config = dict(
    hidden_size=192,
    tie_word_embeddings=False,
    optimizer='adamw',
)
MLP neurons of a small language model. Each row is named by its layer, matrix (gate and up: input weights) and neuron, and shows model dimensions 32-159. Each number is 200 + 20 x the weight over its row's rms, rounded and kept within 0 to 999. A neuron's up and down rows have the sign that makes its largest values positive.
After each neuron's rows, "fires in" lists the words (lower case) most often at its 100 highest values on Wikipedia text that the model never trained on; "fires after" lists the tokens most often just before its 100 highest values on Wikipedia text that the model never trained on.

L4.gate37,200,224,187,213,193,179,219,247,196,200,177,210,210,231,186,174,180,222,201,187,227,197,201,213,203,192,232,173,218,190,203,183,223,225,220,210,221,240,197,196,200,200,202,183,212,175,259,181,225,235,207,200,209,220,198,200,189,199,213,212,214,185,201,202,154,204,221,191,195,194,183,206,213,168,197,217,230,185,173,204,216,213,157,185,172,224,197,183,189,211,207,188,204,161,170,204,225,160,204,212,214,143,172,195,186,206,223,207,190,199,215,214,186,224,216,226,233,211,205,206,194,238,184,168,201,200,206,168
L4.up37,181,164,195,220,235,194,247,195,184,210,156,198,184,216,171,177,164,192,191,215,194,222,187,192,219,189,205,201,192,176,176,244,193,213,230,216,200,231,175,201,186,174,200,216,207,195,202,156,170,193,218,241,216,227,173,215,216,149,197,205,197,212,226,217,187,165,195,176,191,209,197,155,195,173,213,206,187,219,182,221,180,200,199,216,224,199,236,178,230,225,187,194,185,190,198,210,190,194,212,198,230,177,183,198,217,160,192,223,194,188,169,200,160,199,189,211,244,222,203,202,177,198,197,178,187,212,215,204
fires in: "august", "april", "america", "association"
fires after: " A"

L5.gate96,215,224,183,164,195,193,195,196,206,175,196,204,202,200,230,222,156,229,188,239,194,215,185,209,193,201,200,215,199,204,208,162,202,211,198,201,195,201,184,164,179,206,183,197,165,193,179,170,238,200,203,211,225,226,215,206,190,259,153,179,229,236,196,199,148,243,175,196,220,182,198,216,200,194,177,232,219,191,208,242,213,215,178,188,188,218,241,202,221,218,192,232,222,183,196,206,212,191,202,185,199,207,185,229,167,170,222,204,209,188,179,213,172,193,203,189,237,188,174,191,211,259,221,213,185,216,156,180
L5.up96,211,215,197,197,211,216,181,238,192,244,203,246,170,243,186,168,200,195,220,226,189,218,215,196,177,187,217,222,185,205,203,209,214,225,231,187,202,217,187,203,200,220,221,187,188,191,228,209,198,197,267,179,188,204,217,205,182,186,195,180,226,219,206,226,217,209,202,199,203,197,164,186,195,228,205,194,224,175,207,234,193,213,204,207,212,198,218,195,218,170,204,209,188,199,200,195,202,188,201,172,235,219,186,211,173,216,187,194,190,159,211,191,198,189,200,179,175,206,165,171,199,145,210,176,174,183,224,193
fires in: "august", "air", "airport", "area"
fires after: " A", " a"

L3.gate19,253,214,179,196,203,231,202,219,211,228,196,197,197,207,240,247,198,213,167,207,206,196,193,187,189,197,205,201,200,196,189,212,225,225,220,181,188,156,184,187,210,175,224,188,224,150,231,202,147,242,240,200,209,192,198,204,194,215,180,198,191,218,213,231,224,208,208,190,215,209,184,200,196,173,227,195,206,233,231,201,202,222,202,181,185,208,196,185,199,219,158,226,210,203,169,219,191,194,197,208,200,185,201,214,202,222,221,192,233,173,198,187,196,232,168,208,225,182,202,191,247,208,220,199,166,209,211,184
L3.up19,214,216,223,173,195,192,205,178,211,179,190,195,201,224,212,222,215,214,217,169,198,170,219,206,186,187,213,210,197,207,222,213,183,167,236,214,202,191,209,203,189,192,213,212,165,207,200,214,224,244,211,196,184,164,191,179,176,165,204,171,192,207,199,203,214,220,177,168,217,209,208,185,212,164,211,215,220,221,157,227,197,185,203,191,203,191,190,210,193,208,166,207,228,194,222,235,157,206,238,174,224,183,204,199,229,208,189,193,224,160,223,227,183,231,161,198,205,197,202,164,206,180,217,208,184,212,235,225
fires in: "january", "july"
fires after: " Jan", " J", " j", " V"

L3.gate32,199,202,200,183,173,129,207,181,211,202,230,198,189,189,213,224,194,228,194,184,206,208,168,236,200,229,189,228,208,162,199,195,205,175,187,230,206,166,180,187,203,216,199,187,193,205,219,207,202,189,206,234,203,235,182,203,192,214,188,160,214,193,208,220,200,217,225,196,215,179,216,183,156,178,175,173,208,231,195,204,214,206,209,221,224,183,210,183,159,207,201,230,197,245,216,190,207,185,190,158,202,217,151,185,219,166,221,186,202,182,194,171,215,193,220,202,190,159,186,181,222,174,180,168,204,208,184,206
L3.up32,217,228,184,226,200,207,208,234,180,182,184,214,199,168,210,217,203,193,223,204,201,179,187,203,186,190,201,172,219,189,220,212,200,218,183,191,203,207,224,190,212,225,209,221,189,220,175,202,206,194,195,175,207,190,177,190,177,193,148,180,207,217,170,165,202,217,181,161,233,209,209,194,206,189,199,212,242,230,224,180,197,159,235,170,214,205,205,231,204,194,202,173,207,218,147,206,186,166,206,172,193,213,219,197,212,205,224,207,195,203,214,211,194,137,185,203,187,188,202,221,220,209,196,188,195,164,204,235
fires in: "in", "about", "with", "able"
fires after: ".\n\n", "==\n", ".", " W", "===\n", ","

L4.gate125,206,183,192,163,180,230,192,223,200,190,191,224,219,204,218,216,212,188,205,196,193,205,202,213,185,215,224,205,236,174,245,184,199,225,194,154,189,205,200,207,208,199,197,221,207,218,184,193,183,212,160,211,209,206,200,148,225,214,201,180,223,177,214,199,204,231,194,176,213,151,192,182,183,219,243,194,237,198,173,180,172,208,172,196,190,206,237,224,189,182,182,206,204,219,169,208,206,166,209,187,210,181,193,206,198,189,200,190,225,187,200,242,217,167,172,215,189,179,181,150,182,237,208,206,172,189,216,215
L4.up125,200,214,195,185,211,230,209,185,221,182,216,218,186,207,212,193,208,200,189,206,173,209,197,163,194,191,192,202,204,237,241,170,176,189,193,183,218,210,187,209,191,234,174,179,214,214,201,223,204,215,249,244,185,205,209,185,216,247,195,199,219,188,174,226,198,189,192,185,233,183,180,195,210,184,180,197,169,202,217,232,190,200,182,189,180,228,206,204,231,207,172,246,195,186,218,190,188,199,208,214,212,232,195,197,220,203,221,167,200,196,199,153,188,165,184,185,184,199,253,171,165,217,222,208,168,168,154,180
fires in: "third", "gourdou", "birth", "thirty", "growth", "birmingham"
fires after: " G", " th", " g", " b", " Th", "ro"

L4.gate124,223,215,221,181,204,234,238,180,218,212,213,183,219,199,206,205,228,223,205,220,190,175,204,241,189,197,211,213,211,183,238,209,184,193,205,196,217,223,230,154,204,169,177,173,218,177,179,190,205,188,214,222,201,230,180,158,212,184,208,185,232,211,198,158,196,182,213,202,224,182,183,203,186,177,211,214,204,214,200,229,194,200,212,191,159,223,194,201,201,209,190,192,238,205,200,185,195,197,205,183,199,183,174,208,197,190,222,178,226,202,222,222,183,173,204,221,223,166,200,175,206,210,208,223,201,199,155,202
L4.up124,234,196,213,213,195,173,205,218,186,203,186,250,196,221,215,224,197,203,236,210,195,188,198,169,215,193,165,204,210,195,150,199,191,215,239,179,196,194,213,226,193,205,200,189,200,213,194,183,195,196,226,196,209,204,198,213,199,172,177,239,207,216,209,186,157,151,229,229,180,175,203,181,226,193,189,193,195,158,199,181,202,197,204,169,179,208,213,205,234,235,197,224,187,206,164,204,192,203,214,177,184,187,234,220,269,210,187,175,194,223,178,197,179,214,225,197,214,195,205,189,196,200,211,196,229,150,189,208
fires in: "based", "built", "building", "body", "buildings", "by"
fires after: " b", " B", "b"

L5.gate97,137,227,219,178,184,225,214,211,205,188,190,178,185,200,223,187,197,204,177,170,192,214,201,223,193,186,205,180,189,210,221,216,201,226,160,198,213,192,216,134,222,188,214,186,218,206,195,218,205,198,180,235,254,208,193,192,180,175,225,208,206,233,213,208,218,202,186,192,211,214,187,236,226,194,213,195,206,233,207,187,194,218,169,167,205,207,195,177,209,178,213,187,237,237,210,188,216,170,212,215,191,199,162,166,208,227,229,201,204,206,202,202,197,206,175,227,225,186,174,186,204,208,212,185,175,212,201,192
L5.up97,235,209,189,196,183,231,173,201,199,196,208,199,193,202,209,215,234,187,194,200,179,211,217,199,233,226,222,229,222,182,216,229,229,226,210,189,172,222,186,199,233,176,202,198,207,236,218,174,202,213,205,190,221,206,205,191,214,194,195,181,183,186,193,190,164,178,223,213,187,208,178,229,184,211,219,169,196,235,211,177,218,215,222,190,187,209,226,215,203,195,177,216,190,219,245,192,215,191,194,133,193,193,201,229,218,180,215,208,217,180,211,181,215,227,187,219,215,231,176,155,201,204,225,195,184,204,200,207
fires in: "born", "well", "same", "third", "built", "building"
fires after: " b", "b", " w", " s", "ir", " f"

L3.gate170,211,203,181,204,210,202,212,226,158,215,213,199,198,194,180,200,179,150,179,168,188,236,181,182,186,190,272,179,197,191,198,194,195,225,244,227,213,238,185,188,207,215,189,173,228,227,239,200,198,194,195,264,216,201,195,174,224,194,176,243,208,170,206,208,202,242,184,190,215,214,178,210,191,182,170,178,205,189,206,192,260,177,203,205,197,200,150,209,211,188,214,228,192,222,195,181,169,204,205,233,204,198,215,230,180,218,201,215,214,211,211,189,194,176,214,221,188,167,189,205,208,228,191,197,207,177,217,192
L3.up170,235,220,194,185,240,230,223,185,198,236,220,213,195,186,195,196,186,214,177,214,166,207,189,204,170,177,204,212,214,207,178,189,212,179,250,202,193,169,205,200,195,215,146,193,216,196,236,224,183,205,210,210,183,200,227,201,224,195,195,208,214,180,198,197,209,227,199,177,192,188,207,222,193,209,193,176,248,193,173,194,234,192,224,211,200,233,202,207,214,189,194,176,204,192,168,202,186,184,174,209,179,194,202,221,215,238,209,214,176,210,223,215,162,228,226,189,213,177,196,212,188,181,222,178,188,196,237,186
fires in: "km", "ft", "kg", "mm", "walker", "mph"
fires after: " k", "al", " m", " f", " K"

L5.gate15,206,202,238,195,213,200,157,217,241,215,220,201,222,202,197,163,192,199,205,203,212,210,190,241,193,189,209,188,245,231,192,184,221,193,184,186,224,210,192,195,213,183,174,197,216,155,184,183,203,221,190,232,160,215,210,195,180,245,168,222,205,189,129,208,191,193,205,179,187,184,187,204,159,215,194,191,204,238,190,188,202,217,177,183,179,212,223,168,181,182,237,177,213,196,218,199,216,170,196,201,203,206,197,192,219,213,190,193,198,201,166,167,237,186,239,194,222,165,235,179,212,210,189,179,206,192,181,205
L5.up15,206,186,193,168,236,184,155,196,250,199,192,225,197,184,184,211,216,215,202,187,183,221,218,219,200,194,202,208,210,190,198,206,184,229,212,218,191,189,186,197,209,217,216,206,218,210,202,167,201,208,187,186,196,229,196,195,204,195,174,200,214,190,228,208,211,181,189,174,182,181,206,197,212,170,165,254,184,208,197,225,257,232,213,236,208,220,217,213,183,210,177,244,195,222,181,171,219,220,200,151,179,223,223,205,197,196,172,211,196,206,157,168,204,195,206,183,219,238,204,213,185,247,207,217,206,206,158,207
fires in: "life", "military", "little", "royal"
fires after: " l", "il", "oy", " L", "l", " g"

L5.gate121,198,202,184,218,224,182,209,220,201,210,144,210,229,211,215,224,198,211,180,211,248,213,179,206,175,207,213,213,207,213,188,166,202,195,200,179,198,169,168,203,192,180,186,200,214,214,229,210,205,190,208,184,189,221,229,205,193,212,224,178,207,192,204,206,177,236,200,169,188,184,213,187,171,193,196,165,233,175,201,195,180,211,188,199,181,189,192,235,198,205,217,221,220,220,212,192,194,173,203,225,184,203,202,215,232,208,238,170,206,191,165,194,181,255,196,176,205,219,182,198,198,185,232,181,178,198,173,199
L5.up121,216,170,194,172,186,221,180,198,210,210,222,218,236,188,212,221,216,228,201,199,193,188,178,184,193,198,215,217,223,220,211,189,199,179,203,188,189,224,191,214,213,220,225,225,203,221,188,223,185,196,199,190,186,216,203,202,204,183,209,174,194,202,220,208,209,217,210,213,197,233,187,196,168,206,183,199,175,189,181,167,210,238,204,183,217,190,180,168,182,167,257,208,214,210,194,204,193,167,181,195,190,200,231,202,222,157,210,189,211,186,191,233,182,201,234,217,202,216,227,220,176,176,154,231,183,217,210,199
fires in: "november", "july", "october", "14", "january"
fires after: " ", "u", " Nov", "ct"

L5.gate175,200,201,181,189,198,186,210,194,226,202,203,187,226,204,210,211,211,211,192,211,230,200,163,203,232,194,226,215,247,212,191,163,187,203,201,168,222,189,209,183,248,213,223,164,219,194,241,221,214,210,189,202,179,260,237,185,201,220,163,196,231,236,174,214,202,213,199,177,216,176,189,198,233,236,222,182,199,190,228,199,185,184,186,206,160,202,199,184,172,187,207,207,192,214,233,178,171,208,161,190,164,202,204,211,197,235,215,211,207,199,161,202,211,209,197,194,225,198,214,241,214,205,207,200,175,196,194,198
L5.up175,178,217,224,180,190,174,201,176,184,185,210,190,236,172,208,250,244,189,212,210,212,202,203,190,196,226,174,201,250,208,206,205,197,217,192,204,208,200,182,201,196,213,214,155,235,213,198,211,206,202,188,185,213,214,188,190,202,204,184,205,209,197,189,219,220,185,203,200,220,217,194,216,179,207,199,209,194,161,200,234,192,231,212,226,222,188,171,194,216,185,205,247,201,241,170,205,206,168,197,199,208,167,236,205,248,202,208,211,197,161,181,164,204,225,202,206,209,212,222,193,190,199,172,205,209,188,180,188
fires in: "life", "list", "love", "land", "listed", "of"
fires after: " l", " L", "l", "ember"

L3.gate186,196,226,214,218,194,168,182,186,150,209,194,226,186,195,208,183,219,207,177,219,193,180,193,219,197,221,245,188,174,177,244,174,191,175,228,222,218,195,210,194,209,208,198,211,223,224,175,211,206,200,166,250,228,212,214,193,204,176,174,206,217,217,172,202,171,216,199,226,247,202,197,196,163,221,205,195,193,234,212,233,181,187,165,186,215,211,215,181,206,190,210,170,199,209,194,175,137,192,190,200,186,226,192,204,200,214,180,199,161,191,225,194,197,157,208,208,171,204,178,194,182,195,194,191,183,179,187,225
L3.up186,158,169,206,157,189,182,193,214,211,204,232,217,200,230,215,210,195,174,180,175,182,225,216,203,216,180,208,179,174,208,223,207,189,214,172,186,225,245,170,202,202,205,197,189,180,212,250,242,222,210,186,210,180,224,231,189,145,214,247,219,228,155,223,221,206,215,213,169,183,207,211,178,196,195,204,187,187,185,195,204,223,178,188,202,203,198,188,194,220,193,184,212,193,207,208,206,160,167,198,213,174,199,180,185,155,169,214,173,206,187,225,201,202,228,207,233,208,162,172,188,171,201,185,189,211,227,167,200
fires in: "west", "south", "western", "east", "eastern", "north"
fires after: " W", " n", " e", " s", " w", "W"

L4.gate174,183,212,196,210,175,218,220,200,179,193,160,188,199,163,230,203,198,170,179,199,215,202,222,216,221,201,213,200,210,178,212,197,213,199,175,168,206,200,220,175,191,198,217,161,187,187,237,187,205,183,195,244,227,244,212,186,200,206,219,242,211,170,213,224,188,228,226,196,212,181,220,158,227,233,194,163,175,211,219,198,220,177,195,185,190,177,198,189,227,211,166,219,203,202,174,155,209,196,219,198,195,166,208,193,158,160,234,181,207,205,206,208,204,203,206,196,186,206,206,155,190,165,191,193,179,219,158,185
L4.up174,213,186,180,166,198,220,215,168,220,220,202,217,179,196,200,175,211,220,188,197,152,214,230,234,214,188,217,204,215,198,212,214,193,216,216,234,271,202,191,166,223,210,194,212,197,200,200,201,234,190,207,228,238,220,210,179,203,236,210,191,214,210,197,207,229,192,210,188,182,182,206,173,211,213,221,200,197,219,197,232,183,200,185,208,208,201,198,195,245,202,193,184,195,175,221,183,181,200,176,198,221,204,188,214,205,209,199,210,209,154,219,184,212,203,196,203,201,132,204,242,223,224,211,219,188,180,197,200
fires in: "this", "third", "his", "head", "thirty", "that"
fires after: " Th", " th", " H", " he", " He"

L3.gate104,160,224,189,217,183,208,206,241,202,193,220,209,180,202,193,237,204,193,177,188,204,198,206,232,220,198,250,206,232,187,194,194,189,170,226,240,223,175,175,191,241,200,211,217,214,203,209,230,212,223,213,269,200,196,221,204,203,190,199,172,180,186,197,238,157,174,226,216,230,220,205,172,140,209,214,172,212,192,178,228,191,214,149,215,238,185,213,187,194,168,251,217,183,222,207,202,209,190,215,187,196,195,200,234,169,205,229,194,203,198,215,214,213,176,180,213,208,188,176,202,192,206,211,199,171,180,197,209
L3.up104,176,201,178,187,212,156,225,211,205,197,177,192,173,194,220,184,180,190,194,210,206,204,211,245,173,201,215,187,239,166,206,211,223,213,192,193,213,205,195,203,167,194,217,195,170,225,232,180,226,251,198,192,214,200,216,186,184,228,205,188,226,179,179,227,185,173,240,198,196,197,202,218,193,239,222,233,194,218,245,192,203,198,223,179,207,205,204,183,198,167,163,207,180,216,218,209,218,186,175,205,178,211,218,205,215,215,212,217,220,178,181,189,217,211,210,167,181,212,201,213,218,207,244,195,200,204,212,201
fires in: "including", "education", "new", "station", "north"
fires after: " n", " includ", " s", " w", "uc", " st"

L5.gate135,214,185,211,170,182,228,217,204,194,228,196,178,209,166,203,208,229,211,179,224,208,165,212,215,243,182,220,216,216,186,224,191,171,197,196,232,211,218,217,164,189,171,235,159,214,182,184,166,199,192,187,210,186,234,211,198,206,216,181,220,232,220,207,187,184,185,232,221,201,151,190,163,217,179,180,210,163,232,201,195,191,193,201,208,190,211,178,200,183,226,182,211,213,202,190,223,177,233,192,197,179,196,193,160,211,185,202,193,207,184,205,179,211,185,202,224,211,157,206,208,207,220,181,189,215,196,192,213
L5.up135,193,168,177,201,190,191,210,202,198,228,163,216,198,186,179,212,173,176,181,226,189,176,191,237,197,200,191,229,199,230,200,182,195,165,224,201,205,204,207,201,195,177,212,198,186,221,198,204,180,210,190,243,214,237,173,194,195,204,210,226,232,191,204,182,215,195,189,239,202,191,175,138,187,192,202,230,198,254,222,192,200,207,186,175,225,227,223,208,182,235,236,201,206,181,192,151,197,209,215,182,222,208,216,205,199,185,205,196,176,231,208,174,243,166,199,172,192,166,201,169,215,194,208,180,203,188,210,222
fires in: "february", "built", "building", "billboard", "by", "type"
fires after: " b", " B", "eb", " t", "B", " T"

L5.gate153,199,193,200,186,212,191,193,193,182,197,188,221,192,199,174,196,178,196,182,206,209,183,192,181,194,201,186,198,188,206,204,177,170,201,206,183,234,160,207,174,234,212,214,175,213,188,223,240,230,178,196,187,177,193,192,203,170,172,186,206,221,225,161,210,213,219,189,218,197,204,225,212,190,164,205,195,189,197,226,203,196,232,174,184,161,179,208,207,224,196,196,192,210,205,186,191,211,198,199,212,204,191,224,194,167,217,209,179,210,211,157,179,225,192,210,159,200,171,207,184,230,213,199,210,154,185,220,210
L5.up153,186,206,193,229,236,246,214,192,228,205,169,195,186,215,172,219,213,206,163,196,207,201,225,184,199,205,167,224,180,198,173,187,182,209,200,205,215,241,184,179,212,183,205,202,206,201,239,202,239,239,222,216,229,213,209,208,179,192,231,228,196,187,207,182,190,183,193,210,205,179,213,211,176,176,208,208,195,163,218,174,198,200,200,193,151,167,203,193,210,218,227,204,239,188,224,235,207,223,193,193,220,187,217,208,170,208,207,168,199,196,210,185,214,227,220,187,228,196,179,146,188,202,216,192,168,162,195,184
fires in: "more", "length", "less", "data", "did"
fires after: " m", " d", " l", "en"

L5.gate143,183,199,231,209,204,181,205,180,168,209,166,243,184,172,197,205,169,203,203,183,219,216,174,212,221,202,196,198,179,197,227,241,191,216,197,200,205,190,177,170,178,147,228,190,180,215,235,202,228,210,177,218,211,185,203,189,188,196,172,253,213,180,204,197,220,216,187,193,191,202,232,194,196,198,212,193,237,203,216,206,191,222,226,183,219,196,233,218,233,231,218,201,212,212,157,174,208,230,221,177,188,160,184,217,186,226,205,216,254,208,198,187,195,176,205,178,215,204,195,184,169,234,215,178,202,210,178,211
L5.up143,201,245,197,218,200,203,214,219,214,160,220,206,208,224,218,206,231,213,209,217,194,191,259,180,205,212,205,190,219,211,240,177,214,215,223,204,176,217,210,245,176,181,214,215,222,189,211,211,194,212,209,174,208,216,211,179,196,219,209,207,196,194,190,224,211,180,249,200,207,188,212,218,236,227,250,208,209,206,195,203,185,221,197,189,202,200,207,184,168,188,211,216,174,206,213,221,163,183,183,252,189,190,202,200,168,166,252,182,197,207,160,193,173,191,175,215,227,211,208,202,193,207,216,223,196,166,218,235
fires in: "no", "him", "new", "second", "himself"
fires after: " n", " h", "ec", " N"

L4.gate181,229,183,220,193,214,210,178,164,207,184,171,209,181,169,223,184,158,224,217,189,191,244,223,165,150,176,177,186,194,196,205,239,161,184,177,189,194,192,169,165,210,180,197,242,166,197,214,189,199,197,206,173,178,228,248,194,175,188,228,174,219,193,210,186,198,175,176,185,221,186,206,215,199,208,206,198,216,192,187,196,212,195,192,204,209,137,203,192,219,219,223,216,225,240,225,225,166,183,213,186,201,178,225,205,221,199,184,182,197,227,199,188,166,203,239,186,208,222,198,192,210,205,236,184,168,196,174,202
L4.up181,202,189,201,165,194,183,192,185,170,210,172,227,201,200,229,202,220,204,158,147,181,213,232,216,164,193,210,185,185,206,205,215,189,171,201,213,203,234,199,192,188,230,198,198,151,195,234,208,190,193,233,186,180,213,236,190,203,174,249,205,187,187,214,212,204,199,211,189,211,209,170,188,188,157,169,183,228,173,202,186,228,192,220,206,204,196,161,214,198,195,215,190,218,198,187,150,159,176,192,201,188,220,186,227,187,176,195,202,207,210,183,205,177,213,228,169,212,187,203,191,183,197,229,217,205,204,225,207
fires in: "without", "player", "billboard", "coach", "former", "within"
fires after: "o", " with", " play", " for", "s", "ough"

L5.gate82,198,209,176,195,230,172,242,178,211,211,206,220,188,207,194,225,232,175,182,194,194,235,191,192,198,210,189,184,189,210,213,206,175,199,213,176,218,181,206,175,193,168,229,189,226,175,250,233,243,195,178,212,216,191,185,173,179,228,181,209,212,191,180,218,214,215,186,209,203,219,208,224,192,165,217,224,192,209,201,177,214,221,193,173,203,229,186,199,203,177,225,187,173,207,225,210,212,197,196,185,211,196,213,205,228,226,242,201,247,196,202,151,200,202,210,189,222,170,177,173,194,187,209,166,171,208,238,186
L5.up82,190,212,179,186,209,186,219,196,212,202,191,228,209,201,220,198,190,203,222,203,211,216,210,184,211,182,183,210,171,234,243,224,157,179,185,241,197,186,213,200,200,204,226,216,212,230,175,216,197,172,213,192,200,210,184,186,189,196,177,241,215,171,187,231,220,188,232,189,212,195,210,202,220,220,187,230,209,193,202,207,211,203,223,197,198,186,209,219,229,209,199,160,202,211,181,214,160,197,222,193,190,186,207,175,195,216,165,206,164,202,178,193,180,189,239,233,180,193,222,207,201,182,154,208,197,180,173,191
fires in: "album", "los", "loss", "close", "closed", "through"
fires after: " al", " L", " cl", " d", " m", " l"

L3.gate54,215,200,210,206,201,188,204,196,190,172,180,199,162,199,196,209,195,236,194,148,203,225,148,176,186,218,198,192,183,195,217,203,207,221,224,226,223,221,179,215,196,180,212,209,226,164,188,206,208,166,169,235,195,243,203,225,213,189,148,184,203,186,143,189,183,225,181,231,214,190,212,224,212,221,210,197,219,226,198,201,204,215,189,209,142,186,204,227,209,236,214,182,196,189,197,215,190,205,187,208,202,171,216,221,172,177,227,187,207,211,193,199,195,191,203,208,183,156,166,224,216,232,201,203,223,192,181,197
L3.up54,196,226,206,158,198,208,208,249,183,197,206,215,200,210,183,201,180,210,153,184,169,194,196,191,199,193,204,188,211,181,205,191,204,215,183,230,205,198,213,190,208,220,220,186,212,204,201,191,204,220,217,255,215,203,201,196,213,197,215,198,195,183,233,201,165,179,229,179,242,243,197,169,184,184,166,214,188,209,179,219,198,227,192,203,258,207,200,183,164,222,185,225,207,209,224,208,213,180,181,215,206,237,190,209,191,219,192,207,193,200,209,172,180,203,212,185,188,177,214,213,146,181,167,187,185,158,212,167
fires in: "no", "general", "non"
fires after: " N", " n", " g"

L4.gate152,191,219,215,203,219,168,201,206,220,182,150,185,180,192,192,184,180,214,218,232,238,223,159,215,197,147,175,198,201,192,194,211,210,213,185,170,208,165,186,207,246,167,207,186,188,234,226,178,196,173,196,190,167,205,205,194,161,192,173,172,218,217,180,216,185,208,208,164,223,163,211,232,218,210,202,205,207,205,205,201,158,197,235,219,179,200,245,203,192,224,188,193,199,234,238,190,186,193,229,182,163,173,213,200,189,171,217,195,202,222,188,256,188,159,200,176,209,221,189,211,195,183,208,188,194,171,176,190
L4.up152,241,207,201,215,224,182,215,158,178,175,162,183,167,169,173,170,192,190,232,203,190,200,154,199,174,169,166,188,182,209,187,212,226,223,186,172,195,188,199,214,231,201,203,186,197,231,230,206,183,206,190,191,192,186,221,188,191,200,174,209,213,204,197,230,236,213,189,200,236,198,233,226,196,172,192,216,204,192,187,205,222,181,219,228,134,185,184,210,180,234,193,165,203,219,214,181,194,173,187,184,190,198,208,223,179,195,208,200,204,216,201,235,196,201,184,214,199,232,197,193,197,170,211,208,197,184,223,181
fires in: "a", "as", "after", "at", "according", "and"
fires after: ".", ".\n\n", "==\n"

L5.gate132,227,203,213,220,194,208,226,185,223,188,194,183,214,208,209,198,189,203,181,213,250,196,180,228,181,223,205,206,207,200,213,189,229,218,220,190,188,201,220,197,214,216,191,190,221,224,219,216,176,196,176,228,223,240,196,165,185,212,198,166,222,185,197,198,198,198,195,205,238,181,180,201,172,168,237,166,212,217,219,147,217,176,218,143,178,226,191,200,189,191,210,210,226,200,212,210,223,188,178,192,195,227,162,203,179,185,209,204,205,230,190,154,236,200,176,185,198,201,220,167,232,181,209,194,200,198,164,195
L5.up132,210,220,171,202,208,173,204,213,218,195,209,181,204,220,258,210,200,209,223,218,230,150,206,199,216,189,176,188,216,225,196,200,227,223,226,208,188,207,204,221,172,214,179,197,217,232,224,221,178,181,202,179,202,237,203,202,186,209,200,165,174,198,210,217,170,185,188,218,202,189,204,204,211,194,173,171,181,196,204,210,185,216,202,203,220,195,174,200,186,172,182,233,176,214,175,211,179,179,185,237,198,195,201,235,195,159,249,188,197,220,190,202,180,205,184,223,173,180,208,216,212,170,223,225,185,207,198,182
fires in: "january", "on", "july", "february", "october", "march"
fires after: "u", "ru", " O", "O", "ct", " Mar"

L5.gate140,182,222,200,182,232,211,209,204,206,187,209,216,165,195,178,205,186,211,191,216,205,218,241,225,236,195,207,175,182,197,207,212,188,187,190,212,216,194,189,195,197,157,232,196,137,224,213,227,199,211,200,219,211,177,189,197,206,211,181,212,212,176,213,204,160,218,209,211,216,196,229,173,212,205,215,246,223,208,226,224,193,203,183,229,213,183,230,235,209,211,187,218,233,215,204,182,192,186,185,182,194,207,187,220,177,223,208,207,209,258,205,215,200,203,191,179,193,166,195,237,214,166,220,189,198,212,184,219
L5.up140,180,206,176,198,203,202,241,168,174,216,224,199,198,199,232,203,215,223,152,217,197,190,172,203,254,188,220,222,182,189,223,170,175,222,193,183,220,175,196,178,193,195,205,167,193,199,197,229,209,209,215,236,218,200,191,216,217,212,222,204,205,214,198,158,203,168,201,190,221,190,228,200,232,220,189,204,207,173,180,211,179,225,155,190,200,201,177,205,213,214,202,210,212,210,197,188,195,235,175,221,244,197,199,212,216,168,226,182,187,167,203,173,165,182,185,209,175,164,179,222,216,171,211,205,172,187,158,188
fires in: "no", "do", "tropical"
fires after: " N", " n", " d", "T", " T", " t"